config.toml
d_model = 160
n_head = 5
d_mlp = 640
vocab_size = 1024
norm_place = "pre"
parallel_block = true
init = "normal"
init_std_qkv = 0.0197
init_std_up = 0.0197
beta2 = 0.95
lr_head = 0.00539
batch_tokens = 16384
doc_mask = true
train_tokens = 152100000
dataset = "wikipedia_en"
MLP neurons of a small language model. Each row is named by its layer, matrix (up: input weights) and neuron, and shows model dimensions 0-127. Each number is 500 + 50 x the weight over its row's rms, rounded and kept within 0 to 999. Numbers have three digits each.
After each neuron's rows, "fires on" lists the tokens most often at its 100 highest values on Wikipedia text that the model never trained on. A number after a token or word is its count.

L6.up525:525447489531400516534477437508577559525649497575459549437535380475497494476523463493536486527526451435622494469399455485390434561503519503490387502486543437565506486533483565557498553507495591537506492384486487456565515485496551497485474539535565556474439486464495491459488488542596473476465489549407383459448579486514422506557434483494614488493506440594486514487519531526451517504567
fires on: "c" 43, "st" 13, "iv" 8, "ter" 8, "ist" 6, "ral" 4

L7.up607:552532476479410509496576438507558563611558461493557450484521446424363495472494511530473523435468458486502461447432411618576427510455526466504490449470529530564507493537577457480595552418523581500474538522570484467611444451530488564495493553486433527486488509479453457463528496579556585433493551573532394470557359531523441497528546481467500513480515450452444453522512464520486521467364
fires on: " " 49, " |\n" 23, " |" 15

L7.up613:523466481499462498507534496463550464522503484572506485490510441539462517537560423659516437509485475506517519492495389563503477489461535509589458467506594498463477481624527496465510521459513495494539454412470471475496512524499557449490459560497419532559360435360383536589609503558497580474523430537477474508534408533513539512448448446483542467440553527432484528599456530473484513482484
fires on: " also" 17, " re" 11, "es" 8, " to" 8, " des" 7, " cons" 7

L6.up314:490454522470518478524448577478581588538539521540509498471467413479474509529545505615573518408579510456499547471518456566575494544479510501484414496478390569462498529562516412454497527383573522528541440412486451536515463505498571510443487576545429551545466444390469513577516470623476522468472469547518507527559500512493526505462488466468461508427581475550530587579481583429456611517496
fires on: " of" 48, " in" 10, " |" 8, " de" 7, " re" 6, " to" 5

L7.up582:510472564476584492575483473547454490436535495482441562502554585501501529437484456475562519528454534465543479502516475591457491531453509488485361488546524505454498454428501517459488535405477521473431563488452559511524428431553495490455426555464472414465511509510463476486490549534538473474526472435550484557571505612500535514536557601448533423424595505579456478542413454552487561536576
fires on: "el" 17, "am" 9, "b" 9, "ell" 8, "h" 7, "it" 5

L6.up578:403508489515509592516561506501395511531585522502478521495476519530548518570529446422462471431470476466485490507481507493474500382478464493454448368634482555588464422517489602502365452539465450558500524544548484589471449454442517496488447524516545457620529412544518484558455474554539485507547567477533424602587493487475492496507509506487582591521497466390463476549427440544553445469532
fires on: "ul" 15, "ur" 14, "oun" 14, "ear" 9, "ous" 8

L9.up631:568448477485510550462439521538465475546524496501563442510551496430469545524493450506493528484510504451626506537607461523423553458517604547621470447545529434468509471562503539474511527481549496475519460468574435390522556570535486534457512598446435530458527494440467357484457502454546533364444519525478496467541457458624577434427440435387469476513474515594564511532498549481435472459533
fires on: " R" 21, " was" 20, " Ch" 14, " be" 9, "\n\n" 8, "," 4

L4.up388:474517560569648544565544459489399474533535518452432512419482454482559468465469457508492544444501526469384474565551472508519549576508447502449494504532399457485524503627539505570480415535536513464545490488457453514541521475495512428464483540540407563536521453512509552581647520483455528470459547529494516481575469529646521482442530438513483525442504473456407521518486583458495441511579
fires on: "l" 19, "e" 13, "in" 12, "n" 7, "ed" 6

L10.up211:488459500491517509484482447504532562540482417526505615432528437507512528578435443429494517450633483481482517519565516494497509514478448485482562479444550500500571459547509503496527437489522535536421482483419527459486637549501437488466427518384463514552481352510500451536396543494517560461552513550470504551502522424473515422528531468450418385520536540506378461466405469554530576391464
fires on: "oot" 24, "ab" 17, "ru" 13, "ult" 6, "ust" 6

L7.up326:512506598511531507577453497471465507531503505489532445502428505532468568462514511483568476494499567509492508484507465537446463481437489413512598512556587588486520480493529490448560478423561544416454553553578557566451524482515364583469495455496476452603498460574523515535505473446463530421539518529512523499479540482498495532505487494528604464503461410444446504519578563476441473396451
fires on: "t" 17, "u" 14, "in" 8, "o" 6, "ur" 5, "ac" 4

L11.up276:528460506567553551566449535532538483524547455416490480399502553513525494503502409497559415454506386453523464495390496534477503482446529513539406496465455486568560458507482521580512463568509551522429441405531535463567605543526532512479518499441483531492472410507416553551495443571525462489512530559496386519483470521499494443583412491485542495561503469462334493604522496539449552477430
fires on: "f" 27, "m" 26, "v" 13, "st" 12, "ro" 8, "iv" 6

L7.up140:499469398560472486421546520498610512442484503498456500585514505415477444567350408486547607528637538498471463548485559534478531492536463482460524499535489540530599525618467479515493482496541445508580509438509534483544480603477581510556424418573515446528518465558477538522496452575513522498527496522478550514519511431491528445428493473542489384507519439491507522598431518494435443453495
fires on: "t" 31, "ec" 17, "2" 7, "c" 6

L6.up294:444460457551496447492459574566476535399456453594490525478523426433498487624457492522512509528571481518482457493450407517598451510508505475467482438551405428491500381497527551475582559560497569468455497512504417496520512488501561477411440531581464537516536437563499478598471612525477532495480529509496460487489505489514456510417527408496523615584545363489469486557481484513438529550497
fires on: "al" 22, "el" 17, "rit" 13, "l" 8, "ur" 7

L10.up215:537453394588448531440483523491428502487492527548570481451535488534600487517556532553454565522533475514596523530502551421481498477560553577515434518553495498526564431469470524504388523569548551457523455526490519436504570537459519496463475572539595475512507499545544506483396556458393455555554476471505465435537446473535451537420552505535433403530570594503466498487559435504509529448427
fires on: "e" 33, "ed" 8, " " 7, "al" 5, " only" 4

L7.up555:493528496543503513483588461513514499561520387466409515598487435476549489444493551530460483488519434544472481583448376552562523494444516448466449488436558508576489500556533441524437426540516526462454531530504545496552489516410572554512442517665523499502429506490457547421455554498511516489617475586585512517450418532546388525501608414507604556444491527389422505565555455459497570424429
fires on: "." 19, " |" 17, "0" 12, "4" 10, "5" 9, "3" 6

L9.up481:587444483543505600525478462602503417500473465391431515602505524496482519516511370557566471567473451472490448415520537435487497473495595524518515441536547518518430503484552439462539583552529492474507540527530533394431559580520483514470499474551434521486566447418567483390504474480455596488471427561498569520532482517487513482546421503528496444542523477480388451566507500581429549366480
fires on: "t" 19, "f" 12, "h" 11, "m" 9, "k" 8, "b" 7

L6.up591:519460579507461493518576482474539482665491454498496463539491569486457515436497462530488486482406561564579461514496559486452570518557457520605581497510567476620568509562563518538478492498489517546511482439480521472508506542546522527531515479424368534492459445442482477378512530529500534447521519446498521490494449495473321466551530484541516377473525608429447542460471466477455536507527
fires on: "9" 27, "ens" 17, "ro" 12, "id" 8, "i" 7, "a" 5

L10.up5:494419550523545624578566457539473461458464468499516441474618542520518484419487506525500514464483530562450540490498502480498556504457533597430547499527590536453435549574582472526432533539524528409537485535407508517481585463516550509454466531481524522550485420537484471514417476503540504528449502466505531479535348515477419495414515500472470419630514505472420457479519653497424438478476
fires on: "t" 36, "l" 10, " m" 10, " com" 6, " pro" 6, " per" 4

L9.up580:462473527506478400498544621577498465566442409565499556562574475559487492527522460557457521500582479420491532497527540484578514550449521526478505463468488529522423468511514440526421447496545548420514595527513492457576505524550530456516422520523431519599442385509543505419650489531419589468553460451489486487370517500524548452473550510506458481474468542470395603559511472520511580449472
fires on: "es" 23, "s" 14, "." 9, " was" 8, " by" 8, "ly" 6

L11.up619:488432585543573458517571487449472435480380449493503546479592550546526543465492457483449463461482578501416393499463448531509527518497557540547468494642443517489579390486513458502499405491457491508491530500534516503478443496453535531457511510535474536494520455499550559478479517612444606523455537433438522499519491455584511397536570457528514468613539583544481591547514466448449609441541
fires on: "an" 22, "er" 11, "ose" 6, "a" 6, "le" 6, "o" 5

L7.up162:416440490499502440506552437492502484495392453505599551574522416540509474524441574538520537578549490479468538405499466488566456517534472428507596405504606456559604474494537565533500429479462465461413671456449474515442536506436557534518466564518465473441511463480564505580490544491506473543541426519497464533458486438514505539450556490516472574459491436598542481557452548508487514463467
fires on: "or" 17, "an" 14, "en" 9, "r" 8, "ir" 7, "er" 5

L6.up365:385564555476510523513504441460469541464522497414407499480517584482522494448427486540437468563604528543525481558551501561531467422533493469488527509525560583514558527507462500570540532438492450498465465446520601560414530536522470495508526395461477518485446483456453566474585337498530521462652521428536483479492478531480579425474531591510497405501511619425442494489508458532498515400545
fires on: "iz" 17, "le" 14, "an" 10, "er" 8, "ount" 7, "i" 6

L11.up395:512479542480539505573498573537555518515449467468508461464520528540459470553522417532520479527475572580441515448466527498497504493420497506495538453464620563543473446529562418434464524454466533434533564572507514397488490553539508598471469553482463418505623434495528446428559457472512556510472461562433519507422513569581464534440565532501516437443443450533490570636467533470447551446491
fires on: "e" 30, "st" 11, "o" 9, "t" 7, " D" 7, "le" 5

L4.up32:491448492543528469489499581507619576498443480457456576416558491486560524460510480466486495494552553473519566418465476478655599544443490544468529501494557589429553499494508420434520431410489463469505479508488487466487556524479507486417498521429451512550476503516530448536482480509525528490493507530543449573527420461534612546421464570444439362461549438429451491512460467619542546508447
fires on: "ra" 30, "ru" 20, "te" 17, " o" 16, "ab" 6, "ue" 5

L4.up267:519540499529461424452490486482594419543552557455549477518469449552503526571539441513593527374484537505562503388547552516503383549565522467562572494507490489376595487581444444434425435509545552483455458551526439535493434526448466521398553535572489509546534514482490432535445453489433530420484499557454517472483545526565528512444475520444563494500473644584603518491501569537505426511495
fires on: " and" 63, " Re" 16, " &" 5, " Com" 5

L6.up214:559376556515499456559526495506520521439338462560455491461529408450463558501504542526608531510464547508445437353528444472496611502520467526508598490459563492467543494533587517398499503450490538444501465484562441457449575537461542568396521573410442486524496498513531420482509559451503550472473459484482587481487409499607454505435539540461471466484491451506548489521473525513507542474452
fires on: "w" 34, "e" 26, "t" 14, "ing" 9, "ond" 4

L6.up255:564452522501456487472463624451355502481446509513449496414594377480524537531431494531500481497530496415479511519508384492424502529511491443479423514503560501515501493525512499539449504533524616498447559566541429489580501441434470498465488538578476607528504507443510457498418461548600549438517566529386515418533566519571469492399508452512418521505463446560534492514546556511507493491515
fires on: "v" 17, "e" 13, "ot" 13, "t" 11, "g" 6

L7.up249:560502536465445501527517510564583550583579449549537438454498411475476485456481466572446480373465544556450477531418485583512497511453534402538502402373535554527499524620545453562503562482526543447484491477489423537530483475514465498402488621536535498539524513467403537512481521574502518330496421566471520522515391524549528515478493441530461396449536470447498556516549504568502525373505
fires on: " " 45, " |" 23, " —" 9, " |\n" 9, "20" 4

L9.up250:511491441543504511466457513492514551591490476513493555530495466434547552498494478488519450491419482492485424542475566466544537542446492524607466437544526553575546426545580469517479550517575538497504529543623533432443530562373420461398494538411469562556475486367469544464540510498512519521538413483514569499567532447536539442532391520527503518463575486428373492538394474484491496457580
fires on: "ad" 20, "b" 18, "v" 16, "f" 9, "end" 6, "ign" 4

L6.up409:487527556443537492643549458516515516489544464498497580469556411525508465523460500535472415497555400447387518554524416526536480578497482508429450501439381483466413492501492478605505557507574503515489506407449487511493556487508576487480493579476473590526441471541452525468557505492476562552517560518557513502446475506620482533483500418502522455495547405558362533583443562475484459457544
fires on: " |" 48, "em" 33, "l" 5

L6.up592:380453457590533476427505462523469508422492437517451512558505487431544518608414504513478581454444486513613497489465426464543524447505459429521442464512493498551515408534540459427516549506463508466523475595616448434616459403465522442445454553637526522503485519579507495503505501536612571418517451425487456472498506427592427510487590526472513579510494507505503523491539508552474528460517
fires on: "al" 33, "ased" 13, "el" 10, "od" 9, "oy" 7, "d" 5

L6.up575:540435519483555532554555394535403527510533461462403560446610504538427558464524508616499477513454586631425482557525455505520466462463530552445464482468513493630487452496476584545506482525468548453544423512487569489521532482499467496522498597578545464527460532445527400439543480505510508567522493443508502497555495527530378516420537439496468477457546479480390490504444606471458473535509
fires on: "c" 27, "id" 26, "e" 12, "per" 11, "in" 5, "h" 4

L9.up154:533435516503469558543485425538384514429522504433476549400641542435461555414520547471422558439509523543527492445502518477485550502533550510517467541615503512549420422513583498598430564493520494473480438576506485439457570550447499473449449509503476519511501572479463553499465593516506482568541474524472418440596456571465423530507574480440535533487505452576340426490488501478493518459483
fires on: "in" 17, "ix" 11, "ubl" 10, "ed" 9, "e" 7, "ear" 6

L6.up344:474458522470506414507489448552568492506552490523460562525474451549513493599480519618551446507565504505468509485480397528540490598451488485586524498483476459490491535491523443455526590442530520473430574466432431535446519522464588398481508556493375608500465451425420566512562535513497499378468424518555570541476473466585470449448476496465455535403547534520453586567519490546486555474498
fires on: "l" 25, "h" 19, " H" 15, "S" 7, " Y" 6, "i" 5

L6.up183:510395557511545489536539448591398431508525520496482467606545529467520539486562474485542465517496512549580423467572474501424500439405473510497490441559524468516415494544555494511437521510541431492482515486555398430485533492508525372473457544394470454482515532462499468552547521481484487397519507484605550455547502568441496467522449457515470565584520498488516483479486555461453454465543
fires on: " where" 29, " when" 16, "oth" 14, "ile" 13, " be" 9, "om" 4

L9.up322:546470488560486511618470513551481387535516460535487473441537486570490477553445536449553458566504515562436468497449576545494530529490512537435586521558546532526355494567626479526492461520524497403474509509440455541438487493509514481372503611516413477536464431456503497471444510579487562482485498577491577586563449586529384477431539510435499555533537497438477556466479537462450391483515
fires on: "l" 54, " more" 13, "th" 7, " al" 6, "t" 5

L11.up75:526503492548538422514621421533485553543504501472392454493569574459431467496538497507513515466599550544456498416532455524472492430469483505427486360589634545527513492658514506482479469499507516450513457501455558495485505523520448555446471596410467485544447454332430487464530448509558537538561482559461464530449507444619480451468527485610455437548570529519447493553514479450525512515516
fires on: "in" 32, " pro" 13, " G" 12, "ing" 8, " the" 5, " L" 5

L9.up2:538514581541547455560630594420509521600507565542515435417539437506512465506446499474485468474491423498449468570518422575565490536521556477497483470556479410524496514419458456508433585475511590529516488491422505545503532622477620568499496503515458589567521528466409582527513470480531448537466564422530424501502493469533527506501552527376517400459544425517494525518428536489433542415533
fires on: ")" 17, " |" 16, "om" 9, "an" 8, " in" 5, "\n\n" 5

L10.up310:502533387495551430452485546443518509560464432462509461463459523492531454511518444465477522463519501482554440585452469542525528578635512512601584486645557491485499466537484512543485438433502537502425555520543591434506545583536468608462477439406376547588526439472466444494504543554538518489459576501491503491547411502460419499547483534457464455524523513396439454518515419494442467562507
fires on: "ap" 30, "un" 23, "oin" 11, " ev" 7, "ac" 4, "av" 4

L7.up447:406447295554478523465511462541554423542421393547504562526636488553513590550530476532460505525464470506497474461557564483424587479513524519412518487445570482563340521494555517487464454512509562483561517536490516447516518514453558556466471561452453473559468502468522440456515497545594544488502503490552548472475421521483429493486647453526425449546459491487451505511519501451495435487479
fires on: "ed" 47, "il" 23, "ru" 7, "ated" 7, "ill" 5, "t" 5

L7.up182:498552449546425582455555500489478482549442458430613458647508482514557519523428443532449496527496525443465481555586468512388443492601483568535481462530544393522516514492479489530446492526484517458484483516468610512507506555487487510532491506448387532508482416530490448609506574453537613444467547417514566466549466426486464490540554497474398517500457509442434453516482503525476430466600
fires on: "ic" 28, "ac" 25, " m" 10, "ag" 6, "anc" 5, "av" 5

L7.up469:532471535508483539454541557493448532559489520490419382567560450475436482418503496580453496477531462457418542530450469524493519442503591531466486523548550537567455524562614389423565630447517432469453465478535396443615516553500513469479501563605508565489482475437495470447553460549555506502504575552601390505501539566465433465526582501456531498557479551526500496520486415489505538516412
fires on: ".\n\n" 42, "." 17, " season" 14, " was" 5, "eries" 4

L10.up516:538559447554467451587440492468482453496506464546572580497481440525549524521496439548455465529506482514564507511442571530527502482496508557479570462480580497567572439481530402497453463501358605435460486454394582543424535541488588494420470573489435490559476504429495543443608461510468480579570452443558504548464540582566499445478519514431555492468520564489436520469479434359532518534623
fires on: " w" 17, "en" 16, "an" 15, "i" 10, "w" 10, "-" 7

L6.up549:372514446512446542507472525533420484571518478434546440461542480489448552535617547585439480562505526549495412584502588465560520483538601598443517519530418440586445461481550449600481548471541536476488398483476445504591515484455466483500479517526491551498531548462443465471515588548463519441483481475490487523488535569461396497537503533476447529587490487472422490510494511501442463526463
fires on: "." 49, " had" 31, ")." 17

L10.up623:496430422574556530476465571476472547480472487507497455491500454512425456517482495497564610486540487520525487497374386530492559528578507423487482526527469512575468472621590496456534470575441518490443469466532470484524562492428561484407501567587516512527496425471474522554543521479509526500564450473495463449467443566652497469463562457468461521510489499462567504623486562571471425467591
fires on: "ir" 17, "ro" 15, "e" 12, "en" 10, "st" 6, " sc" 6

L9.up506:374490444605525490565499557565433507561424467550531494528480494522531475538497413510512408515489499564469424565511478545473482550471503476497478481544486368574473500484551426474480541447563464584458548474485516451520586451489495517411476511481474550527490460412504535535571504489601512403439519582512566555475558458608560447508509515492471562512485449546486580634558450517373450492482
fires on: "ist" 16, " cent" 11, "ag" 9, " ag" 8, "nd" 7, "d" 6

L7.up70:519569551461573516529477499404418486498419509449456504454657489511599589513478509457473494587498456529493503528512432461560591439493526498508421495558516537515489485459493624533527557518486512483491529544552534410471573519439451503407512485497518487550547443502497399421451471470599535513498523484504443476626505570512443524444471436340463513534530457544464469494422548529467506482509
fires on: "oin" 12, "urn" 12, "e" 10, "v" 8, "b" 7, "ment" 6

L7.up483:327467589506447486454560503461616435479453369477568497589511463503461535453561495510514504415508503536496467549512545521565487496581499582527525332467525477581514455571531481528463527494496493429526573492532572472483602525538468454467454489538458565554451470475539552493553591485491587483491480510561442560476351453517454545441554460535541570489527511549444490475576556473485538462479
fires on: "ar" 28, "ac" 12, "ou" 7, "or" 7, "o" 7

L6.up356:442523582553592465584553428587451492594531513519363496445515520503490474550425460482513498551489483509560491523567562514444534469510486511477500460500581486461520481411462416515520555454500463430459534495511600532454526583501423435459491474432513486480511462478537520372478574537518572459437392541541523581590489424597542489442516567490491405539521513434453506508505444595479488486637
fires on: "am" 18, "er" 17, "h" 15, "ist" 8, "ome" 7, "ath" 6

L6.up452:456522558527527554489522446580439411505507425541495470396541484463496441563481533568489487500510473476415453424461544484531487508523546543523489517568489429551441484526609574523475463530554471398597409499485409510582530590388523422525493483500428542520565489483509526585563525542422593455510513443621500569614441580524436494468493405478466564534563517475418540492488529439459480538528
fires on: " as" 35, "n" 22, "In" 9, " has" 7, " On" 5, " had" 4

L7.up471:529559466513398478494510407488523516557514484508519509395545439455538489439485542604429539457595510482419473587505442489559438465463503504511558433446553433471549492518513484546549520541523513441418432534473417486485461486461493488544481533562467557575551519485388529470410433532516587449548544494518535507535356547567407534505477478515532556483530542484458470446534535494408536449435
fires on: ";" 47, " |" 38, " " 11

L6.up137:403464539460457493465407498482475586520500520470496353448580564518474445482480467530434491586632483517524440522532582470505557454456610571467515489549495488551494485512589496499581580389529521462510452500509432474610464527462442474519487489498436553463517471469485524449514503498545594424439595483545448507498537595520475386585501497520534531537517543481527529448477436531451470532411
fires on: "." 32, " was" 27, "\"" 25, ")." 5, " had" 5

L7.up333:476438593507485469530545510467501465461406501543427540419549447498502529514442508553593572511543495526504447478511482452537565573500461417483564485442500491478548496523504534539468516490479532501462516523398467402458658522555539483491462672490450599559482432467512513491506465514566582448505438500507503481529411508590446582452513486511469523489553453493452491482462590615476482485410
fires on: "e" 54, "re" 17, "l" 17, "r" 8, "t" 4

L7.up234:385474502533555562589503518627367545558498456531506466450538434494474581553527397531464480455504457573539520501423455532422453401473468498534437408538522441563447496574584541482414501466432475566482561386537513452533536462503457493418465544564569552549540411502459396563471485589485546409506451478468540528513504590541514504514571519451512542519548482526509579585447521513492405513511
fires on: " under" 25, " sub" 12, "ear" 12, "oun" 12, "ther" 11, "y" 7

L10.up352:453483559535484562584522515558547450514446490539520461495555419479492459459484463445505428470577470575464510527439552482508536454465530490445502535529559567440420573550600466559471542526462482465489465456519529500525636566483572567512440516559459556498489444554469540497548534586536551458557562530483438552511468486588496538544416495556590424559539458432444523498471502469468431467523
fires on: "r" 22, " cont" 14, "c" 10, " att" 7, " tr" 7, "ec" 7

L6.up561:484553607495507496550491506484340525473433516461494461364444494461455481486460490477539502628471501648495431466451438506487480384467464455497539472528564480626468486485514446561484555539482573513562553477470530467448567525520591506509516551430555498496522519538476541541504564529609494491475425499535536601483432549594440464537523550556538524474481503512434482536520507524511519498552
fires on: "ar" 17, "ov" 15, "en" 11, "k" 10, "st" 6, "2" 5

L6.up181:496403561455540539528434385534520488460515415557437537472524537478508432417495455613489488516560363491488514569504522544531446471464494499439448490408574562539495514534560469470537492523512490395424460494497525530481557518513512481508518527493507554489522430426468521397513537467459611542573566549555504477546461570545455557501453453511529452549563501488342483489513617497424541473508
fires on: "-" 39, " |" 25, "|" 17, " h" 10, "h" 6

L6.up492:479526588487526561477510497554308527503566528509450461540491451409368576521581445550502574478477481552407507487475456491466482454479478585454455504558449516594538426588553580496436440487544521427514559486555432449506589516461525455505475489526448544600494513534482566485474603533427513491509545454442530551538480620492535478418454496492561599482552495601471547493444531516467453517490
fires on: "per" 22, "ear" 16, "ach" 11, "y" 11

L10.up638:465517471555457485467496482530480436472472530469544459453507441440479499530502494536563458477463522484459428430433463481530469456523527419439579490419492483543550503580549565508496505480486571369496482511502482481528444502469519576502543544508497591569454502458478526487539513499503557418534546466650465444443444540564397478457568402535646536565440541566470520479520563460389605468523
fires on: " W" 68, " (" 11, " V" 8, " " 6, " D" 5

L11.up449:404469488516494479503449480428376497499462468464515509488583487485410538488463449598536542486486486550489514520510496526497513479566487597515499474512498422405515508583573508437483519504465537531495414488469502458481527495472619480397517642540498586551493488505439519466581527457522483570491453519527469614440458534582387494403472508421590513540442572548480518581475441544466451558601
fires on: "n" 22, "ro" 14, "ing" 8, "re" 7, "ind" 6, "e" 6

L6.up84:427424479574551519452572494465363478480498518512431485503505475554432512489427600517543505436512596503535474540498496544501513463522512575467525505512532509517489377430500512479441517509441529523516539550395531572515470538545501430422430547520424533524443502485508583515447551573562533449479572471506499617508434492482417452479613547536448554533532473511447536494403482499539461506553
fires on: "ouse" 17, "el" 16, "ill" 11, "a" 10, "ell" 8, "or" 8

L9.up476:328428503495463404508504594585487437582487470468430499526565521539474591524478526558489532507545508484530489489447547470499454467523573453410526454456545540512472526465498446478506549492489561453516477545398599509467483589585567506436503612470539494530497420507505494503580406506501501482457539455493537508494539457515489570522459537488378463572432450541501529530568435510527489488521
fires on: "et" 36, "ly" 22, "el" 8, "os" 6, "red" 6, "." 5

L4.up461:581443483525529417472495523506478523592577528566479446463471496460401441481457369476504526490482577484525404382507500570580536462551561532564573447596509528561554474608527490450529540494519525484589503517578516457508484551497529599480516499463449592501488455482500453479530463423383535415477488521493563498574521487576540461447486476427410543479449527522539550517541507421461463500548
fires on: " R" 37, " T" 37, " En" 15

L9.up171:552465469591403553518578461562590440465456494538527522451578540537516471496444422475538490549420520492619437450502485491465473546529491464600541498503579542546529457499526549473575461498585495509505518524510498459534476558472550463504449472385442465510468574442491488517575461481547473443478457531567503482486464425523526545427453459498519451514418521410477482447499404600391488491531
fires on: "en" 14, "d" 12, "t" 10, "z" 9, "g" 6

L10.up372:466488508633504577567494570493347480507503492373450482428537543541515564536465594502495361479498589544529499528426443515479536430474620515505495533543508462546481457498546581530485437516463615459495471462502588437467460524508360479395518493536473546526459486389462445429520526501606498527460477564409470591559513522508485487516490528448472460476546529541459472533528521539487540512542
fires on: "in" 23, "id" 18, "v" 18, "ough" 5, "res" 5, "oss" 4

L10.up448:515488459509406472584576527502569417560489491537519521481623560511519466494440490543445498492525513511493380541560511468411519527594546503537602494482516466558489544422555466559458530514516524525506588474482580523581524585544497473473505487442430513544437437386503527470588413510567431497598490576560491489502522443456419442514622393448456521546430503507418533484442456397450544438409
fires on: "t" 30, "i" 17, "ent" 7, "id" 7, "il" 6, "as" 6

L6.up343:501426420405494524527504453560604530470541502412495488530458495464561493474377519564562475482580494672493556448552496433507461547576495414558523527521510555447520546541478455490428542464426537543537495425444649569494551484563550468549453403544474547519481478433456534447483460541559489543531472479505477532502439472532529510478488479584413471420514401479481549533487533485525470442385
fires on: "c" 44, "r" 34, "t" 10, "f" 8

L9.up410:399482412621473461520540476425528414554511490537448570559512474465579499508484426484526483542542495527526389451557465563483468559494482465513530479493481477480470456504393494469525556544531564539391563520505470431582550448494512506515480531484454508520489517479455531509502428505605521413562521461486504510530505450547468586455476538482571520465430469507567452478614541500496483563631
fires on: "ed" 19, "ri" 13, "ist" 10, "d" 9, "ud" 8

L11.up410:486397546588551473533612423565581454544454452414487452455534578570493498501515451538520504487492577448464454473490454502513501403480535498484453500491589535494538429485444524501422531408511459476515493570494482487534401629556508577488472512501413527532526510466538490515521486447485488507475571581419503502423545561501507532544550505448493387510540588443513487593446429567474580403602
fires on: "le" 20, "ish" 13, "on" 9, "ary" 9, "e" 4, "an" 4

L7.up78:433469408573549474445555439525423498496424485475500536484566515505465500494454535516539603502573544453506524475546519524610488392529555406490615455473562408574507467420481540494412462483508538442551563568416599504500472479463564480513503620517448559507454465465575503525502566447591524435451503506489405504493451433515600541452634445530428482558506509572540485506504477532440538487467
fires on: "el" 19, "a" 15, "ill" 10, "le" 10

L7.up602:504387497447523437491487557447533490513451480378480531515529434519527582477441510533489499492561504477516459458501522456572508540499508406571570501483440471454463543572545508474392508441353495534461552422379560587489480484518584490451503607592561487449431513494540483530573470505544589503453544500471433574409551520569509474522588531517423391454531542544530527491409532587467506459507
fires on: "l" 30, "ch" 16, "ing" 10, "r" 8, "es" 6, "c" 5

L6.up399:411457538580538541554485523568415515422493443454443483458466441529547465507483519475494478464487445526505534583442442522508517593506473492484514518521444537508481492608576482570514614394535470476506597504517467463532511475538535505542440432498541545563527400457484502488584411620593621473435539478428436582561506447584499510517461437534466536494579429451402592571578533388480513522484
fires on: "r" 43, "iv" 22, "v" 13, "l" 9

L9.up603:463558558505512432544534479488398477504405489494498491456513500513535486466435518525549475470510431530462461492509465499526489449530498560496477467489505495558473556580568445558554524566476486439470538445399554548487571542438467464515495501420458546565475505422520557561496511556556561531468539566572468630534417535587452455475506371456583478474575500529458468556455561483452470486521
fires on: "en" 39, "ant" 8, "a" 7, "ict" 5, "l" 5, "e" 5

L6.up162:447508446515453461407498541464477531487416535534550560469502533512444473555412478519503481545492466496522422484472459448530505563403529448513603491518535534564451545440478492543420542488469523528591624481380542594469590472505580496483499582409503551555508454474551597547513559518557539537494503493452496536483412439538498524438517362547495456640506429572490507541442523492472471469531
fires on: "en" 17, "il" 10, "1" 8, "2" 5, "or" 5, "ang" 5

L4.up552:551482419514459437439431519430610406515554555422600492548460419545525543650494522520559616407540518536533453437561578485603420546542503515597536498453441483398530480546478412432458546455587570437559468455539466559530434515468512479433519490552508545531542493445502531505520430470486530464478461555487511486523479467464481479450475489464438502531441510572537520517490628488443484501456
fires on: "," 48, " and" 27, " &" 15

L7.up197:500469441504501531583451500483485490549607386446456400469554532564480541426469470482481554511474533487549555555521521492398582456537501620522480534523539494503538485501602346485507421488418558491485490532506545450480585559544514441471505402526482531570494454436452554507524503540412485535487412477506506483479482601465536443520537531421503520430534587464484476511439450471501520479460
fires on: " w" 57, "w" 16, "ach" 15, "ing" 6, " on" 4

L7.up494:387493548529407470551463459522559429484504523495585492439540478560492527569471488484554429547579538583572467506544569520415442507517487440658523495491545419527562515463485487451441538424504510515470492479438463511505488538462491527579512506434475498532471455407485477552578421518591484475483478473393457509565556481504377452495500463488555491478520525584490534523534513453403431490585
fires on: "g" 15, "uc" 10, "as" 8, "in" 8, "en" 7, "ric" 7

L6.up396:489431572555490518537488439564542520431511511484497528465517480515530500549513530525522430531546394424524466567479471535519481582469458472462580462498551428505518458565537489517465554445527432473455539531426489381498558473464509615544507548391518483515438509472471531584493492490538522466488406498500621531503386454572510502460472503546404547451516466404418475559536590448467447493530
fires on: "l" 48, "r" 25, "d" 9, "t" 6, "st" 5

L6.up116:470567533481413433479544432461569534500491528505563527483493542561523463480351483536580503612581512583601446514515508467489354567534550423615547515517504513546585482456464519552533593459469534499481518429424563534526475539561491455495471452439431540518496483450492516518529450472588465476521464482535464530441550470474469452506527494477576464608514554469488559469420456493458476486486
fires on: "en" 25, "as" 11, "ig" 11, "i" 8, "er" 8, "z" 7

L4.up202:481459469521556551541424484515556501597485477547428448470478504589564561552470417560489440429482396428543522408567496553529605477543451522558420482463513483409425548543522500450565485485485438498482498505522417487503548452403648503474487526379493603527438436414477453516530447532436510453481501463502526513521544442575617455472551468439517492445497491407519512552461535422464498494486
fires on: " to" 83, " He" 5, " also" 4